Weights of a small transformer language model.
Architecture: RMSNorm before each block, rotary positions, no biases in attention or MLP, untied embeddings.
MLP neurons of a small language model. Each row is named by its layer, matrix (gate and up: input weights; down: output weights) and neuron, and shows model dimensions 0-95. Each number is 500 + 50 x the weight over its row's rms, rounded and kept within 0 to 999. Numbers have three digits each. A neuron's up and down rows have the sign that makes its largest values positive.
After each neuron's rows, "fires after" lists the tokens most often just before its 100 highest values on Wikipedia text that the model never trained on.

L10.gate665:520387545567469445479481467419569505518508442500426506549409508566454517495565407536428535500551455486527466505521508599499401523594613493562390456573515580447452483518399438469470491548540526583498512532506465535537466577392503587519503471478563525502466503592458410562486504509456526519
L10.up665:497510478547501458437528451528529467391478473524489525451508536545544533471490470548569515525509534532526550505483442551547519505459513438564589543507524462432463379500481457532513501505491539513502515532546428636522500507520494492493423479506460418479525490524525580539411500505571496531
L10.down665:502535630481559477511522497393555518471493506542428496427451512517528572483528460537439543477460566462492566489534479436497481474526603515602519456559532486484555556588632510486472509485415420489479468499520430524501532611425404549484508536505471547418486454476475534574411447377528512555
fires after: " P", " Loss", " D", " Format", "\n", " Win"

L6.gate68:520477518495528514564611452485448559410413499417542482429392553448432530561504468457545489482520490527500557591442527562512533476549521462525546524517453491546390512526405402441557528602605480456464455427478576434422603535479475577552634570461592476464494527460501506521563484399462455543
L6.up68:532614484545504524552506421520493492526497485473438496551476554497433584579596566531517512489497510521480446475509524696524473385421459549463531550494488547488451503501560501604519448448365524469504493515431521554394437471539576570486496497558566588463521496478439515435419436470503421537
L6.down68:624511454532503562446491517518472468421553473473491453415444529455548544463563452525477472444498499623546419480591501542515433389606532433566535490510506608494505508439467439457562474517524544469431544497461467577476586397391439520465484578493541428481496524455389521587489621560463486516
fires after: " the", " The", " a"

L8.gate803:484462498549509480555475528402577523455556486545489467526543419476557551587541521494621475566543508488530452555490545552487393460406567521492532511523485511451480391528504448498515509521516514497464415511505484462460440478445447474548517527510525534441441498446598496471472511479493544543
L8.up803:566412542506499503531481501497532497441458492541470532507473462462479498489498469545527494468521500517550559499426512448441528463576499493468488438479464505498422535451461568504532465498500475542446491431468478467528540572502496577528503599498485457357477528530570549548495517564431567469
L8.down803:503449479491495518532480624522520495484401516438609504526448515458439540326410513558614497535484385363583393516495445446422467379448518493536533527530502497405521574583512566532487551546491538524556476482545543462438562451487448538459522405496468454506521443488486460458473478474489504475
fires after: " on", " |", " Released:", " (born", "lad", " res"

L6.gate493:407497533483465446376447464480483533497480500535376573492430491583372523386510506516562481541553557449513546507611480556536525501578499428460488518516440634476446547452489570459435420458538462502564484429573526475462546471491550577624534518456450524369390465519526569554455431485472504599
L6.up493:433493487548528429549595449461582564553487476499494492498499483491455553474549423500425535495519449507587599551506591527484472423592489543436494471559425478534623606577521493470541520548488514546482435486432576442512500471589424524546495480532476431420527527381448583546539528515466477497
L6.down493:511552445476520513466540471512462545516524448554502580545445491527441451428506458537498431490549483468535507610532542457460575570430450521523532499596394494539458485528452479535459443486471476533527534386464459400460410390500457543573554462554491511477405521435504567546514407431505418553
fires after: " |", "ian"

L7.gate26:512442552532499519530522563542480510548445453539436566493468501599521497473460459501564483520393571475537476504528513498526538477515478559505563437577459422456541457430487538497507562486483451533544567468494530499430473493471463513453646484471551459552546492456565492516563441484558377497
L7.up26:495495513502571462562533470474465514544559556550440470465444524418448554512554481441512492572481536533532592545534480531555589440479444479474525552493464554544523497494488502502519579583542547489489520481449434493572591590495533492429411518494450397525515585502510483480516583535539470512
L7.down26:464581478480526473453487421196508507481476550522542484520429485387413502506516454445543537565489516333459451428530546532517469430492508521535539507519552564448510455473478402371482463568530510482475583483577421432668446440439560577498432408491602480548503486478563455486495551474561562496
fires after: " |", "\n", "C", " \"M", " 10", " a"

L6.gate280:465442498480610418535454455477525508408420521547476437530423507416478488551446617439523394525443518489398525486382554632530531549614518572533430476478523528506530597621614461510424473503493529456513507505480478518550487568435547447517594554492502511379451470525457444549479489494457538552
L6.up280:415510497492494444574493511539539568439417517456464504414481439455545512424418465454544533510590511527488541492405460480450640466479404514550525519546507483441520551589544459465549435560555498480518580504555521437605523472490509414501483464483487535492552581473410440498508495553491503550
L6.down280:421480526561480561539528500490511375519571473517454576445476408460450486455491489438511476502430414640471553454572520524459541461508433443554541495486512534519530477509546489498537554523564478515430555459609440572490484435436459422418518495437471571445524521502457472527497456504478482498
fires after: " the", " a", " an", "ranch"

L7.gate399:513494536501498477549496537525556585484451370505531562419497421482500407510531482468471445530570528426489524546537618474455456489544503532496646519540496406598404496539518513479521543532571539396467559426467483503501473408509518456408566563377482546578574526543565490509494455557534532462
L7.up399:489477604513552511498467460502518409489481542573541550449543553576383391507442468527511516505450547508472540410518465466483466495543593428582466515503565511500522553487526499566441513516508586518516594541475467510546529531525527496506569469485548456488497472386491480492586487524564525581
L7.down399:478468506485544489448558581377431553476423519468543501468475425474355391512510366561514568556527531365491574492444499528523495476462422445513547460518508592456454516435481420525550459451493492424485493555557517496459481511537530531526636484521545448500423542587481502504422500492598593550
fires after: " the", "|", " The", "The"

L7.gate346:513440429538519436466522334472547491503488489558532598441409442459574476538463486566501415484421461526491414523486536472515437548492577467448487635405456508454515549460463527507508413487526560439599554578537525503467450507506476463546434508560487491485570500553573482504509407515488551470
L7.up346:486524576483562523415521519535628383436543511471525480454484519498449570482503544502467504504415464481413523463543471418493534503440474537530464485467562523520428504438542496510524469499475470423465567473400459528467489514466616494507558507508544424510569561456558458575482433495457463530
L7.down346:443567500544549511477556511399560536532464447539505463521480646501426521529573442488537597513531441526515521406577385539388466504482474587566514534544510494509367506415586459405461518477491489530441492574500488472546505464603520498531566534399462459492517534420566487535559531459454625483
fires after: "\n", "|", "n", " and"

L10.gate746:464500506463515485463537474444493524488535520490434388441581490474424566556498470536595444457532487413471508568564463484490548529487478533521479586503501490399630461533452561521490523436546533514430547478554438570495419513550514483425517587410470523538503489500561509476513424553537466540
L10.up746:517508543586581404562543542468541431542549554460485474544583409502459546429495507500579444560459531468438550513546484447505604471504454502404518527486463486513548497497443565517460584411607513425439553444466407518464525537550505508527439514504395455506501610490542475510523385536494440502
L10.down746:531427472490515519519451536534472547430422502455536569407482538465468545502479557545548444607527515623552612556534438492468503574543470468549521541511510442487485481496490408440472522501432460543551504476536530509531553463554529423485476469429497557520425464532426436535487548517531599440
fires after: " ", " 0", " Q", " York", " 13"

L6.gate620:574594577535502456471552565511473522383497510429556561448466580497557456402447519466467551494486487493468555560472495541460467516423523544501501494543450489481432549528487566482464500529630549498478506577541540459570496502509505503432501547524473542415510591521568430542483484417536507452
L6.up620:498408432440534529545437450525420564547458456513580504466478566528429554534450415513480549494505486464474514474506474429475507451524416499577516412368415444535488540455496498489559488463512475488528439505463506537486478571486519505515477553425513553634498534537543565500532437472578431503
L6.down620:511564490474517434525481398353524572528439441521545489484480417520479471545496451548447413510509504514490491440518541491511493492488455541460492475524477584476546579500505550468477538505481516389462453592508597540536497480462513463481487555492558514440534542535518565412510495496484507503
fires after: " the", "The", " The", " a", " an", " r"

L3.gate868:462525560535498478448516433414474528493517523508536452559544446565505458506539543504536522563472381456400476498565554453570542405461482550451505506479458593518457391515440485492477578475542444515463450545560464475459587567497524518544530484451417517404406442526486543471459433431537495477
L3.up868:489469555577487455527483553420520527483496547447468507496484510545510432496552505399537521548472460477636587504493546577435515561573513634517425508633455502543520523543494483550491518503547452526577502542453560447474435480499546429483475564427534471424488403495461560466537527494530537507
L3.down868:495466523486558471582467443527524552584655507562490580511602543505524390491537554497469510560429520387535495527471472566548490580508472586511511508553492482504441503503520535471430591429444469596511506431528464455400482506452510496513447505392409501500478488530513518533387510393618480479
fires after: " T", " R", "S", " S", " Le", "T"

L6.gate818:431514488545461530493457565513542497479414497564549449474409441481490472510455490495473458619475451475463487576503505546442527531515521533537522465498396479558487552439460492439464464509501463572578525560519543493429456524527438475517575559455461478551474635523484462553418451505450483543
L6.up818:387549612514543565533464517488521453495416540562527462528381505548517475497539413474373437489458485489564506571485569493475464400603531572434452437386469457516482508469475466590448446520483413507525499565581526546428439537549398478546480520499434396464409508457514555506517581498457524524
L6.down818:523524542370472493505487465522559617466518598523562558466490509538457623477601455513437546419554502454532567478527550525491541467484634515480524551523423500576533532495529486556509507436448555463502535512484525458441570512532502580514540493518508559432371430551528595463485573481510415492
fires after: " |", "\n", "bor"

L4.gate183:505499435430598582520464470558548611484570566418636359481506490454440453471420484513506459467481488505413465477549533456450552426496513546473535539494521501501515443505591494483501492558553451496551549517483483532504592472524449532487531488513564497484458534488483457502505590435560465503
L4.up183:524505528514506465361522468493517550529479522568380490605464463501425576494489537420437523462455551480556605516512453507468523595565546414539441525482487435542545519460396493528484589487541539491466591543468535589514467563428613566545471500540421480519384519442576481514521568478476482539
L4.down183:486485457468495567609408490304508426451590551476610528426512516506639436483482576536419481525481613331416490540471542489466538500518482478552530499490570505470542463498538507482580561591488582441487453520471477393550452501540568483502501450488513534468579631559567494547501427541500515513
fires after: " T", " t", " r", " acc", " p", " ro"

L10.gate189:546536523436424477513539564477456600507446503565483425504495522519491479507502460548598475547468638445530452507515501496502504477476417530593457521464563379458530465573403545560529491582487486525520509571484568474494484483475445526484561536508467524507497542573537499518505432589550581583
L10.up189:495401499506587520492499411541496534544484500411530524477448501492590505513529585497497568509513477516573492511582521517592520558544500557515572486458436502474404416501439510504456555547447554512465503479517469531603440489516533515454621526395514521552520550506477501594520449532556504502
L10.down189:454410489519465496489539505599501397521458537509490541476608502536529557550465467548476498502458442520415471522470488557514486441439581541434546548471439560534536507454548496445449374453572511484484535437591540600490536448484473575399431460539492502464552447505556533482549582523459453420
fires after: " D", " G", " A", " g", " sh"

L3.gate873:616561614536495510414532451471454394552451464499466530514438459466480470488490492507465445486521431476526595495467518569535564453454525493444598514472451611523479481454554471533442527477553476439558447535428473486475488613502531486574595444460461539563475460537537469426498458460581546605
L3.up873:491533511539585559475552450475550467514512451492526494562416475397488541440537493599506498492466464503544460521401504496458546533452494542533558485536412525484494479495544512481521546442510472554507449543500505471477448546522556488586591459516489465514465484437535449425551446417594537584
L3.down873:611596496424492543506505557673428472537455483508457539566516439489446504522445504583518388463509465752530508437467528516517549487519503478501476465484573503572459392423512590479486509459515446488492480500444509510456517573518407496529546455576529499482387550485550452537471493474493493528
fires after: "\n", "."

L3.gate156:505517518522499435514409536517459548407500489519474574417447560554497511504454550567552420469502536465459444448439535546511493462461517542450589463600448444517560508508622453513442525457528506507527471545538483523499494408385500482654531509463446573476397502513523576527505439503496508532
L3.up156:496493506475516568472468517488498515617490481524557430574548467578425472494513503562498508517490551462567493545570501493475439506626535495504489465593550543483400606454405472506460479540668481519463431524423441489504484492574484495460528468559484495512483499562560591510520488456573469509
L3.down156:538523446511531552487560528368513465576566506634512499562515517502596534618419541522519528488494550336539494537520592551516532593581496517633548470547396421563484465431566474514522520514492431532594556570493512532482458470464480533572513436553481475482452445503491575576524530480549421571
fires after: " S", " (S", " R", "S", " res", " \"S"

L6.gate750:533560508565482449514519456537538507502516535438520473507403500458521474465467503445494497500548468493523429543380532561530566522495490574431446487431507528506522514501531470507425596430484548492499489376508513488517517583478508561442503546440565543388523595548418498513488413426519563587
L6.up750:524493537512526478510509416516408519516585486576523486498429351510404480468421553489604425484497520449513502413411446446440482344499495527521465493482479432487492508462432487557552525545488512532523507571443429555526454479508459445493519458648528551523432475508517494519532489552570506394
L6.down750:535447493500505511532556472493538445475506448456552438489440571458500494407574497464559546510545490536567448467543565640505565569470524515508457540533496584542514540499504487432449537479472453538468514469535551537590564566454507481477458610421534500513479613499419452543521488475441570543
fires after: " the", " a", " Municip"

L7.gate842:502375574448481534514459529475548558558445446479549470464501488420549455490484514498561448477539493436498576462497558569400419561485481445527500509572493490589486515496532404472438507551540439498418549554472519442474542489457473474469545557554520474497545658528521414559502493455512516579
L7.up842:515415391414467416562500513532512518590420539492450417575517506534542489470451579560561534560446516423524509475496479511446479565517670548497452523622471477488520470436460542436422497549591487549513452538462416562624458502443483447351470519495481458516557431498514422359474483503467531467
L7.down842:477481555460532554600559505558480551460471515451524537546461462536454608509391463450482557649465492528497490455525489456425564585526505492518592513480553504527520536544464465425534509573476501542501448481496481504476515561476449538434532457445488470397521590486563452584420512496427540460
fires after: " the", " his", " public", " arg", "'s"

L8.gate504:500475505530456538435404514469472460508518489531460562512509433477512507551532476533522485532474515508521477517450511451549492500503453416488542384573427462521492431471522495511550506449512456502474512489513604466561483515520446517559467429371453505407492533357535533523530552560510537524
L8.up504:463505509478503425549441381510539523481456508502514535511478531428536524430520366600450505521548566499484510484456522486491501409545486579502532557494491475474571451495459471531534477443493495552485427520431488466540590418487504509483529593469474487592413407511456530558492555558486479547
L8.down504:521456512486599544504409440409479502487611502466418544577395540510432542492438432449612442482547495475567432465475472489522506548502540551540548461525553401431494499460476512455463567533580502533541447402544455471472501412500548551548623549382553480431523490573582495578495535520493476488
fires after: " on", "On", " On"

L10.gate30:478502517553527525497504496394520499492616447505511430511485388497445531477466461479558446486483517505449577501499529478558467518446556437460511512422460503446459456474504503507462497452564526521497462477563472456497399533545551423453435509462471488479479558537488474449515488537523500508
L10.up30:430523522557504365529487423504527419490497453489418477573613451479481546467516472498534522562516469419525481561590451499522550471534429528466480518499463564449556588536486551444614583433580533413473461547547402474517491545532559503505502501581508483520483601509502450513567405571481442523
L10.down30:541477484546491450551416536482505524421460492487524485441500473441490537512481563534608407549563442584498517552559509458372437573514463531590546534493438488478482508505520443458492536502518447586450491498522517536510509484559496442489518530459534476555465486568445445446534436517464570453
fires after: " ", " Q", " 3", " 0"

L3.gate505:504482507507429470479455539469524551503495509528534513515417420510487546488499516522513397421487452456460496510454578472499454471545534412498556494471462655489522490511490525458533482478492550471386436502456505525459451523453404501375548535478523584543521376519480394485541486510545495617
L3.up505:481400514487497511528557517433490535577580435403373439463384464519443527502457521434428531551533475488517514525453482531554516448453499506482459515521511460545441393477438498400527427498470514481475526395451489512495411528584427480497474543505544577473508444482548576570490456436581559527
L3.down505:445532511516422559473456476493512562516525371502480446498504450509506536585509468486534522492503438523526441461586513446449479448433439434434508483537540527494477432521394527446486484470381583516486533492447437465477403484478499416461460487447470460520550478498564550498537472417554489552
fires after: " the", " K", " in", " Gard", " Sh", " a"

L3.gate749:456460556518464527436473561490521582402416535486467541463540521571542500525514450558486422504464562480553418511483550548389457524520541560558499508517472381566517499436506469471489554537504543648403508440525445573490536457522521431463509451460540577430512342440522429460570471457474428605
L3.up749:426536471527522565510529533502500495500553476516508435478442527624443487544459491482507510480461484478527474488515551483494465428480624460556349613564548493458426514458456501504450442400462551444421580525451620459494584494495467534501414463526487425494470635608469549543515447449406595564
L3.down749:552466534520481420370422431390475566503544425456486488452408452504435538552524456563537453386510494483509460495584473565432447361489453501472449546517484460490496471550522455431412554428448568506511538521518559582565498424568462564522510479529529445482429482579393504512553593457469486490
fires after: " St", " T", " K", " Sh", "ok", " st"

L6.gate834:447513488474463392484494459507509582432567426449427436480447554559485494430506448548504500514543544461491480440512493494494559453538518503427551504476520526508578507495496561505493431496527420392544487457529552487475567416466475515479523572510484531528476558510473515498502510439654543456
L6.up834:526545546488492591540529483545485524519418501537584496440547514513475439513432499549501611545605489495527496470425624549436528408417453501552603456525504471626403513538452556462503534584543596407537526528454517488559509453510491476470435417488512508457455408476558470544534554496487544537
L6.down834:506564497452464558497510502282487427475560422414556437415451487459479588451556499446452475462548607392615545493460611549537508512490520550588410450596543532501568480497537468424590426510512516433479614495524548533492478451429520545520429500578637488483507565521443514490452522500477538497
fires after: " the", "|"

L3.gate325:494587460546548574511547524479511507473572457564505544476565446431534510537424474543539378405478457444383489481452541507364530450534533419324442582521542460415433485491532535551496437412494491434516500540553606435504441393505494514450502498492494563446464581528431482530459464563514559502
L3.up325:443440490484558538566428472540571499517460497494574566521446515525496517490613427480435552475468421533449397378497511528492504507519521528428539446526474501406483556618499543424523562413536511577476394451519472456524504501387589488497531581484478506423538557460482450566543511523510495503
L3.down325:551462472536507399503460533367489440536490545431579450530543482502589524486391473489468510504480530388396443524456437465438519409451555462387508496453550552444546543540479495492520452383482473542492473555449575453455430431399567549516398529488584510425548530553520501515445492487489471448
fires after: "\n", " N", " G", " D", "l"

L4.gate402:513492570427454478515491575474529464413471480508489589409477460540491468504529444504494511554505502451507555482410604505447509472569484519503584456425402455461538421439556424532485502584538536482539462384566510482498479489514469524493456488433438569467471448581498576519496456481545500501
L4.up402:481528517564401373482548500449564523494423533443516515534485547534465516606505488496488508436559556487512523458554521532507477469518422406539499431480464425412427486556519558463449513494576535464613405398449381490527442503526509527473527470506475487448500385497527536472461434483560542503
L4.down402:519476506544560480487499558586464513510400586521619487585474468537488526484417431573567509448556493465488471453531554507486437489486448459468490448470485536421588450497580538501478505554547450414533512537499435543469486515479486472551479515521500389459486426483519545362504503528512543493
fires after: " R", "S", " S", "R", " res", " \"S"

L7.gate173:574489488603521480496523406539539426434506479484604550519521501534430535455506505529497486468444529483483418482504489492491374452490521459539400523578431532509471483512520558452528468521585572417457516587559529431568432522480420510492509537504442431590502482515502477529467558448443582572
L7.up173:353517538441590572543504498487478559476437588392521539554559514524507519549513567428583540488525449484548481506468521508464492468478506545594523584529497448576547438481417423486511438402542457440480593572534547569532502408461488546549563444486464418493536467452553395516583520518523480485
L7.down173:464617525483470508533475556492536504381590473479495443460428528470527475483452434457445488531546578422536562473523374532532426486527594461531534482460481530477488498613541582561475511505502421495460467454435462572510526520469532492497547439441570451475515470550426551519470512482529546540
fires after: "|", " the", ")", "\n", "op", " Belgium"

L3.gate659:609445515578501538605482481444539536468506466495479563468395496464529468551499446498503421550485492443590516467415590417486454531439448533496541428537472519554503538505497435607430555572586569438554481438532516424491512463487592455573499383421495581593583464431431481472455394476450449627
L3.up659:507527412487499451414517464501496495458404513525456467565475480497556590465483504510487476605464470410418431528521510504506470416481480483413502453568464562409476501471508528439481524466564398487480516472490534469503532465507452611551518497507446608546553540512447513532527559555499433513
L3.down659:517533482535546558462525501651499540495424534564529467531511571498588556513537549417505499571501426515471538503499538602500492438394395534479445467455567514532457484552399411561438595517501491502434531477551506516481534493582508482520456442488467528571521469450470402549496532521560408510
fires after: " W", " Y", " X", " J", " Zh", " Ch"

L6.gate737:484556487544544508516535424496419500461417516502505503435410532499508591501432476527514520494530431459519575506492535525456458564553456522437437502478396580535516496571608507454512517571492502436490490586547507404486440546457409539470451467566529438471515537472513537589516484517485653477
L6.up737:442426535510515435560483557521506464547464518489458514561532343533560565525524534449351483544462553567541522545520512480591576391481514461510474488510477401534512538561454492402537515535572473544526523456489545548511439546368516521518483556525403481478522562537459523454487471401553465499
L6.down737:498423516475579481486490444596497516531514419520444511447519494529479590467471529497479381505433490663468417430444495457598496518519566525548496522506564468558566574568501506513523485533492518588509485483470490569440567523407405508406488613431525463471595421536532475480405606395442570506
fires after: " the", " a", " The", "The"

L6.gate496:515567526544581470498493515532557430474501503516457475580512534517467481514603516491438499471575529482537495469524443507535458560496470463531581476538449463545428565555459521461559501450494497422417485422474477520464397474488485551482550617499557435492441566486529555531508473560522487446
L6.up496:489567520446545512462561474505450474505540454469563460569461470566531393489432439450577436551544492467623514460426535513507502530421476550545403476519427518457563503488519521482454393544538534473509514476460468550586478474496475488516445602518480590468505607671466464445523548548552477463
L6.down496:517515499572437492593560507536498494446524527404510490402459483514487523522449424496475443536478528602518528478516457575455503505539553547509553449558574527543490593535449409443573571584535609441531578492447503525465485536478498520459513527517526487468495547575494575516468477499532531535
fires after: " the", " his", " six", " 11"

L7.gate595:473462501504495399519521543538576562519535536549479528616463492604439449592445526551392536506611557459511455476550519515521479450493507544490435448438379518501424551491480472441468465404534458488513537492513494553472500545477514551525440560538535618516485488557528539497517384499496508509
L7.up595:492583553511491478489580523478534517546481446520591515450480445498541535494507523506424518521476493483466476410423457536461478530455514567574451556520499468485460544521399523511532523493478536382542581483468442480433553508447533582450458498553541512447450559594482534611530466442514501471
L7.down595:567463512472413500585535558411459521500438535500505506469492507477420586483434423532436534508492490484498450574504413522568439551401578500512460514442533428523512573521438439518521558461366523478527563594538542577515545447494437402454498525535508469519536550545497488508443499465495542452
fires after: " the", " The", " his"

L6.gate101:556537588513504565515553479526503457545447474605494575465395532496472404544504557514483520625509515463484593566520533457413466512504466459540537538538473434471480509484550580542487548548531473578555545470488442457487467465492513480456567437459438532518561465467450483485438407538478434530
L6.up101:566568584528588572531498453513525473498581481528445513576500482507486532585564519506485572486488388537526526421462491519487484552465509515595498430608498555540468608533475419541519436530565537534485569567529529426433481402524477511443450479488560572512583597505511506488518375491519437576
L6.down101:494449549516482499433499504435449495574517541505382523534505578609571410438522657536396462492464467417491431447450404444584554480499485531551513468573478555544482620430393518520576486427452515495484510541475564492420481468581466502481522585530547569435427534555517493445553497481533615515
fires after: "|"

L7.gate761:492464602556602494515480458411589433533534436479519562486436492499389424492478575510490499519522426524492508560490546449524442491504533433515503502492463489468436489478469513523507522556471525498566458487511506584498537528409454510504560441528609533531409522540592503475463454532527561566
L7.up761:384527500498528526556538496528558457465539566527534519531558483486514470434467550525506420557413390532461409575425453420480458517519515515553436470411515503519581474560581536470631458482539509547464455530597473555377483442526499488461404517474421437503468542511471502392469475529457554545
L7.down761:505491452479458503508546464419551483517497526502516558526521497469541460494568655524541473526471395679443397530488557508493489520547528522588500515381481508468503517473448524423543519535510549580563450540521541526489392481528449481485426464560532569495410528598502476450478470451526530491
fires after: "\n", "-", " (", " non"

L3.gate158:467503434506572574448426553517531489520546468609519472529544450501480493463452495510506423510422554442459434463541465388503539482464523362553423468551474498487473501552519574466492491498555461512423525485571480466422522461493457497606528478465540486498457509539480474513529530465447512468
L3.up158:476507481502505582451469462520530496467429609516350486545493548482440601596491489441440454533401480500467526613546572459515533516474552455479494473450510572403524504552488544524495523497491558476509520473528497558467497474504489603535461553420496551598481532484461511426503533467561468506
L3.down158:488472457516512529425517526556515517522523594565473423458540581559400516588462453448450441529547473556474556568454514493503437517565484487628521513418496434515462559462418543565540486488429482505487449464477538491545570480441556466532502508471460473509500496520468566419527524438487402468
fires after: " T", " t", " Z", " fl", "b"

L6.gate990:511466504524508456588411424577496511505477486468472517571424411580594426499461415497475426481481604468523498505564514441462471436484506577383568466450445475521552493504549620510507523595586410501558513443470519521508529498445477569522546557425555482421526488511486474474457548388447453528
L6.up990:580393423428544564484480507498449467446453511551491506531510484446518523506492506544536492534460438499543389436474408527468572442534573477411437427460502488391603491482610494485453408547472584548582517516537518514474498615460431502449458553443514487492581556600515477429572521457453437582
L6.down990:465358573454516570448435527425527524468499543511433568478518448548438507508556539578556542468466376398539464532474523552511500385494509570509539506465431490452509523514494466461445469498468492556521533497535548401473523473588458557479474508554453499499489518575494530467534471465509520538
fires after: " |", " (", " a"

L4.gate580:533517527436560463523563462463531337568435518597445516518521502456399428540586486492444434526462485427409476430500517576508468513496445498474536555557487519423489455539542495505452474481516454528421475560501500487474542531492501512528562395370551494450557514464488604495492489436446525424
L4.up580:477481475512505506461552443507549476463467495525475548453500564495461486539529538502411447519466499472541508494469514593529455543526488562570593532545555472455434492538498510511529605439491446493519488555575502455385529411532555555520460454532545493519489509409452495512543467462578437501
L4.down580:493545564514570560495585486682551462417486567573484540484447532487434515533592575567480452531425542533537464433534494557520422526573457554587570592509502501416429460524559557479526504465510513420484515465456548496436526518571470524528513392536529506483521509395516604526543470472463454418
fires after: " S", "\n", " of", " the"

L8.gate103:470473521524564482528455527449553533470564450479523551343560468517469431538574500471523523438493503435538519428407514458452520570538556489567542478533397553512473505498570419568437452476519391523476481500466534408438521483494485470434519564527577502502568390498530481480464471470531481428
L8.up103:512494449557463459564535545502471513546491469484566430437467554484500538540516442456474390452481487495439550500460529495465475547516522529450475479490459599504601556502493438466500504514524472431564439506419535478555551549517507509507589562416460551477499388491538491509514487551482520454
L8.down103:577508418489522474500504507665534529500533510518477424517485484489488482531483559387461423527545509540543537543491493442458476438467482612455450469471523622521550511558369518506531530461397538472625511483524441531420522543491469521429605472539506418437515514404506544507455454520513513509
fires after: " Th", " Nor", " the", " (19", " K"

L8.gate277:423448507460509541476404495424566601450447508539515520520447531621458512576478524576485538597463475499514543574559494433454555500559438480518594473516461510494488478475493620474567424536446434539432491465598549427432499465392476471575554543471515555505421516470464592511431531578582528581
L8.up277:485517553525521438451423517494436550502505561566512530522416502482645534475570505564510382539487459503490483513510517471489502458521526476468541533408531487533529468519419521565519494479432513502511500487523466529408445476550455470525424508427420472557453480500481517518530497481397471509
L8.down277:480445495573539491475498432510461476463552498543525541443421447415533616467532490479537491526566504462494537465493577584464486523560523519464568539496461519498544444581402570445422565393475486502437378500516489518477441510518502568498491574470393459471414545455383489546458564456498424531
fires after: "\n", " Year", " Season", " Category", " Pos"

L3.gate47:561469528457528475554494440557480561429523516500463514558546497450486398473529538553481485468414548489502486481464573509481476515499500637527495478628432514491455432615398472549525507416528440455509605515482509482522491634477413482594538527445446423470561592488522435453539506520497477472
L3.up47:558406525577526525492550518483494627469457460496335554497471494523490423468534449471566448498454496481436482437387612444489473560527518549518488503576499601484473420495491566587503545450544458411520572479567575518517476646498458591500510491371503524498465523487563522515430560507527620528
L3.down47:517470525563547530580529532766425472431452493506477540430512507463489534477493531478535530500543476589515510502462561488463513449486404562478511434555488543482521419500500462483540473435463531521446525503536445544557568556421523419526492537487505557532544523418454465535489457559450407477
fires after: " L", " l", " W", "L", " Zh"

L7.gate603:407515604463531522546513497447536496544555436469564414506472456451547502499485450479435464462531447469503503445480507469515385525486481441494501531607551475489482478545489507475581473429469444404543492527492457614508509535494545542521506487526539424492462485499410482514463489491468574485
L7.up603:541450546520492485521494443495573555564553448523457503558402498494545422454481529556432482570446535557459467586503519517464484591530552585472511575509451451435446465398420517497535507493449487410482513519497476497547525417473494484525506481484497537451470560477487477581499564502526576478
L7.down603:472566428522430474489587432564531499535571437508495510551509483453540641543568455526483488525531474578479550439396574606481505501447537513496478533443443516464509604535443506447529459524469516452519442542561505570502568514508542480525527560490605424402426493448635509452431517474525534548
fires after: " the", " his", "'s", " its"

L8.gate202:468470486576475491437515478397521524560537488594526466494454515523440598550491489593427489552474473464515495490487473431444490496509587547436447475555529507567417435476538516460578505528455489551511448540555633493487515497469398575507491496429516539481438474515497534505542491517517519578
L8.up202:452426515381476439505477468517466488555528541422525476461490414562554560523537422567514514415493453540447484458534575445599479488477602548535517506522448454514424538532564416489596463483551442453440431514593558504504478521499513476454550546534574503386448475447444517507534535536455504445
L8.down202:581521534558500471549512546540531502441533468462439552475543539519505510457491456524521516443534541476515493481520564626491342443459499495572551442515420479431453472542439452560490548542547399545473488502468524547473552451501568545544421565516503502548473482557459447558375538370525550511
fires after: " P", " p", " S", "P", " D", " L"